config.yaml
num_attention_heads: 8
intermediate_size: 2048
positions: "rope"
rope_theta: 10000.0
parallel_block: false
init: "trunc"
init_std_qkv: 0.0225
lr_head: 0.00697
schedule: "cos"
max_seq_len: 2048
MLP neurons of a small language model. Each row is named by its layer, matrix (down: output weights) and neuron, and shows model dimensions 170-297. Each number is 500 + 40 x the weight over its row's rms, rounded and kept within 0 to 999. Numbers have three digits each. A neuron's up and down rows have the sign that makes its largest values positive.
A block is one neuron, or neurons of one layer that tend to fire together. After each block is what it responds to, as a language model described it from the Wikipedia text at the highest values.

L2.down235:497484554541427469471495451490508564462463524548542499507567468487442441539600512509539578490492480555568509411527562476470439413522521479485431506482425473531502460583491435519440416474418500457475563517417456531522465509433519463447458485504611549517529527464572473545529470518550471476445527516480504524511507520456547555498536494488460525547530491453460521544497476483522542492579
L2.down1007:478499461532512481484539522475543548544459516501517539552450502521539564536506517601498458478511507448554462513489529490476515475505482477473528495485547515478494550576501562470486538541474523499447560436429520509552507510504529477489491485502492456541486507492458450525542468480475524460525483470536512532480464506466461521470496512498473611474468543439457486534578443514502485414484
L2.down1081:490557542488448501451509488456470528484494559537529461515462561497524478539512487486507431517493535492440492494535428523452585500512489522454493519442449460549484461488454502464371528507472588472586468580490497553497538499474522467468487549561516447547530524424488537467542585420532420449543523549466533508504560516537492503459473487508523527521461566475508499572510515505443533434508
L2.down1236:508492557521423484449536560555415525509443484496507470502578489468497495585593493426457542509517555422581490502464524568500397505465491443474481501484535430516499542535460434494558551515470488563523567530482491497524527479509486529540409544567499555467517457567479537492526528473471575486545493529468492517467479512544553505542441497464516517589481537438482458474522502420543482472497
L2.down1689:437470529552485518416502511502526536479394448476472485485602570449561454523514485457562495446494461480599543497596516464548489532496524502487467504475507561429536441502515408543509444492531508401531544509464483528450525441521474516480475533536566456482503539476450505524547503489483467489555444452492506507456485453543558580413568545489493536483555535505484484507568511390573521469526
L2.down1771:565516495405495445531496515480533545492421485518531450492484475528532518494532504487492554523487435510590561487502547514481521461537541489519474446514499552468464414512528490495540514479529559454515468502488510545492468504549512549485539544503556479543570450515444423499482411542521505501509545473452534565503574482433460551445552498444517489467515472528499431514475504518537547495462
L2.down2013:549456497479517455426502503525502496549523553519505526525507495499499502483528593470531538427564557503498474480501560554540487416549498495518460488490463472430498571448451504540493467468509516518491519552436509487506473512486522509480493445520493531508557464531450474549452550419528503490526535490552522516505547581508534518486609478491576514559481489487507447504512477525521534489457
L2.down2017:497491467483559514495582365532446582484435458573494479521475529533497523489481487481513505517445523499605473559470487503464528519472469501451504493562512502526508521522552486423476452523493526559583496529495544503499486445473477463456561498475498534476417513578499505500507517450458488448501581530558442549459539454549496496496535562494515530478455577465405451478413487511503492531480
Compound head nouns

L6.down0:522442498483542494548385564450503507521485489469485428475570590501580476522480527538536480507503574543456470501516450464498467452504481528477542516498540502536481416514383487471501479550461484553489549532569501451461482535496544499530480528479541472491487480563496552530493452476516475564545533452496510391502453493593474478542500551478462528454471505525601475465502569529518544478475
L6.down641:470563499547435531502447494548515536543512457496510530536451598498390443523491555520550553527575419515461525513485491553552543411521434529504466499551495495479515532519535584491585542510469575508447489440489510538471524522460517495492438510517465558530535490466502509483530482436511539414510477501537531466410513460487413476496464581506439493469462482519552437543542528485458496442452
L6.down642:463510469523511562563502504502555568469497481465489476551516450487561559558478502490506490394514489583375493594528499518457486525500517515464466483523510490439481488522486528505539511549632491537473486527474509571492473498559481521493546440491507510410511482538527486461456482523410536481517542469552502483539536545510552508462511530541501509515524534526525545454464531521504466447554
L6.down865:501489516461508488474484513521510448436544460533497423546474524480500513465470444502520497472484445512544484537577410449563476546523431526447547484473516518531473503463541492518470523398489518497485511489521489492543510531451552439488452435518509465486511435513430517513501496509544473475474495570517546581475474486512504430412515546474478461475403480477523489483545559520452479461504
L6.down936:492491492475601452564525519439500482628448509546496469482437479518467440479540460524482411455561508581526463507535507463506558459480492456462438456479555543553448510507506526477499520480492550534548536552465520471520500445551496483448521517480462567480483522521505425538479506527478480470530562559520546473525396504492461502471603473448478505498538515462552556549455496496541493492483
L6.down1229:502480536555497558498499499472540495474564503462518513578502465438530548433572536469448508566422490506396505486547542430521497543493538479524481520526492468474587501523562481605486537461519501529525471548571504529542486506448534511457461518502545464497470504469566468484612503451493510549494476455492520508476483542522487482460531490496438517501522546422505504496462477460460517496499
L6.down1771:477519490463522471476501529449491471485462519524524485538541507533482542582479414444472521492459519460580426487559507545480512430510511479477470502556475447534522464468565467546459503503544477457472531511479527517532502557499456515547572518454464489430501513540503542540481493549476650553406449500488590510485527478509509469466465540448421511493528554448436410457467497496432508510551
L6.down1972:500558461460469521477447479516558453529492498510480553498459643519486467545484457473515489506501503512432474463482430476474561480505480507512506482564532576442478445583578484473541540524454522515561520491543589447469516442528475467513488475530475482535473581452444523568520481499539521491453578555482529539475554491403498444504493449523433558457504512478468507456564520507491475478472
Short fragments: in, de, digits

L2.down162:507543453474537427518427530546479494507444461450537474526497449546550434476459488478510534450514485440507557480522549482473485433497500485547527471549457514448498482567538583505477467549520567532536501503570473513415560513502449474501511469465521487521505498465497425538545561491522474465527541434468535551511529445563463486603526460482471502486523513544494513433513488490535448495438
L2.down329:493544546484510516476448514563437485462540486517473495530507496510475496496507462513461499506496499557500475473501398469483499529480444505464519519455517497492500494557561509521446517523471492449470543517555491421568512545523436463535493499508465464464487478454546504495473496449527469480514494488559460479492489585477529474451442579529499507537518456525346516461524506444513592499506
L2.down451:476538476469553466484485466507466455494503498494524454441474441504534481531448418486493496469459512494492494472449508510517489433499525523526460486473469484496451502462516555500422504482508559486480538510447483485566577431511495455553546470486449466491512533545573554482517453506540485462523508506504483562507512470508572506471490455489569440505495547549488538491483562464539463481520
L2.down611:484464509515471510531449465527563462520455502521518526493500544494497550507488495419384477455471542436585441545591506553420471538440537545450468478540502482507532482597501534460506565542519434505455536559505571535429510595465452525453522455541556482564557553543500538425529525461478548467507486523502484498550439517507416544493440575458534488449523466483533552491463545510493472473467
L2.down941:539586583492494520477522458496478497498486534431499424563495522486483503513480485520576462483527507531415541476454492386504501477468511560515461533445530527526500534575523484468477445454508543488539491468522563546582519556531442431483488507521448470456493561482541487557510540523557511440479516488494485538450483499467523469494448532509541498553577535478446475520535557487489540515588
L2.down992:379479466432489483480434550426486491472499535505529515508517501519471451498416490492561560530487489461417547513546520407536508469516508503549486443467493509473506498492469434516484571519467500456501518475445481516500553499449493468512475447560528511505565524500511509494496500521420528556478526479426496540386493500560547482456503564587503526477529524560557447526437466536505535464543
L2.down1576:481497490420456437549446477540487484504566591522554509560504573509435491496477580398449562491558469500357463513507436474427490506499563512493517482499510532456528520460476443438444526475473538515501454454457508469450505536457491469473520440421445491474531589485468490442520434454483451460545450533428506502556486462460460525548494485473496440465472547512486446443432529521557479460539
L2.down1889:505531464481527459458464479440475490552579502552510525481466495381553524426511474432533433526467512486522472515592494513544524463494517451506544428499542550491495565530517523492466495500553554489466575483520529459554527469516480528546560498545521525476434545504542466475506533461483565461541432562407498537483522523448534496497501493530596445487506528475474494484479505447492514498451
Token right after comma

L5.down2013:483475488513423463476494477524603435551481443538556489549637555465455532525484457495568532451531496505510485533573524491503443523521554483482447515482464510591479526482570518554525473514467527470490481495489543507489444409515555534485486579474519535505599462554486505526503510497528476473509483494487535479501444457471504463411462539459527504464463521486546474483520494469462492513492
Head noun completion

L5.down78:498541511498478514510519567517477488540547412570490487535476492538517503514494520529440485498530535501386516557474549485464532479515478539446449466506521442485479501508474552510454571436432498441458400463529454502487486374501495505535511510444491499491470568510472459538520466552503450522454453498486529497440488476478458479499509450504474509488458473576552531482535513547551478514522
Appositive/definition article

L6.down379:482534522485507508462527491504555506534553511466533570464495626511545522505501536460529482535468529505491463522532499421637464490466493506539506427570516546526587480538530445493476522455508539496513470517477471534529534451526441503502536549521452464529491488423518529505519520565496418509574467485427523519465458489502447498527438505502487451477483496494498426565503504498565454549512
L6.down531:534485563517490491574407486447547531569569448534543508381490495497511514424492441460506498489484493509601512518497498560522512438575515525509492515475530500531519557529444442557508517517538538474512460478566421511500447541466494522480511445516527535533476568501445492509460520472543422515493516499473529531482526443527492505557556532442562524421486488492618493594459516447530471478551
L6.down907:514483484481472489462511444511543466568437499528551498522520570538462484537521549481533500477439473545440471505462533513550493500516471527496456477488499540447560561465501436464549440454543543533493494492475522488514567474458528520545541474417534481503517489446513442480556482467532562515501551505525398539565513395548468416513536471566411493474430600536484475467494531434500490428456
L6.down1092:509519509536426552411512498495567539490532474464468493493531533450546460492482528579494532446451485472559411465537477505569441440515480496505509470515508458581441501497524512449523485520465501515469480486537453474434527517487465534474527536459508478461494527468444456540562492525520560520487555445464495485408526551525446500464578569459488432545440482540526463521470554525447532600453
L6.down1102:483425465468461520446543446406424549507544563507476535497526483467532535514507520463500501473503505434392506461445497492471515489493508536421511509459562523544492531445513500450474487543493514527512496563522520473417505481462499502486466481468493511515469512469477516464420448482536560569504504507535517485506492544514498440471464554497486492462516528553492502538513446499485474464533
L6.down1505:530533542516482464403562581546576519498537515530513536551471506502565478512487465527506460517484492454500510544528521432523506519523462428519462468457513519515493538516537529473401428493467451488522502549491461558495440529523483498537453474527531524484512508500570504485523591463524524522490484541453444454475543469528478577502535508468544531460469507517535501502492510518476557522440
L6.down1654:540484524550527484455542512517574569528553463504493553561476520529484441448445551521501489482557506491386411507528499496530398477557502408522392512573528474511428431538525481520508491499503523431533544472455431500515466497528584553477498567569515534559499566504495498495527545474524535460420581479501504450449549500487447536517514456497454438560489528524490533485485507541542533479495
L6.down1703:539562582511532522494475502416497486485424529569522507518489604488465526558458531442544482512532520516649568514453471559488491509550468473491503425481491485464494498486433520492591552553552497524461472541544467570537476509466517581508466459448500549504476505522539412467477545535483517475471455497503472507512527581514488510465642471428538542520510508418501488421493511467492488472474
Media and institution names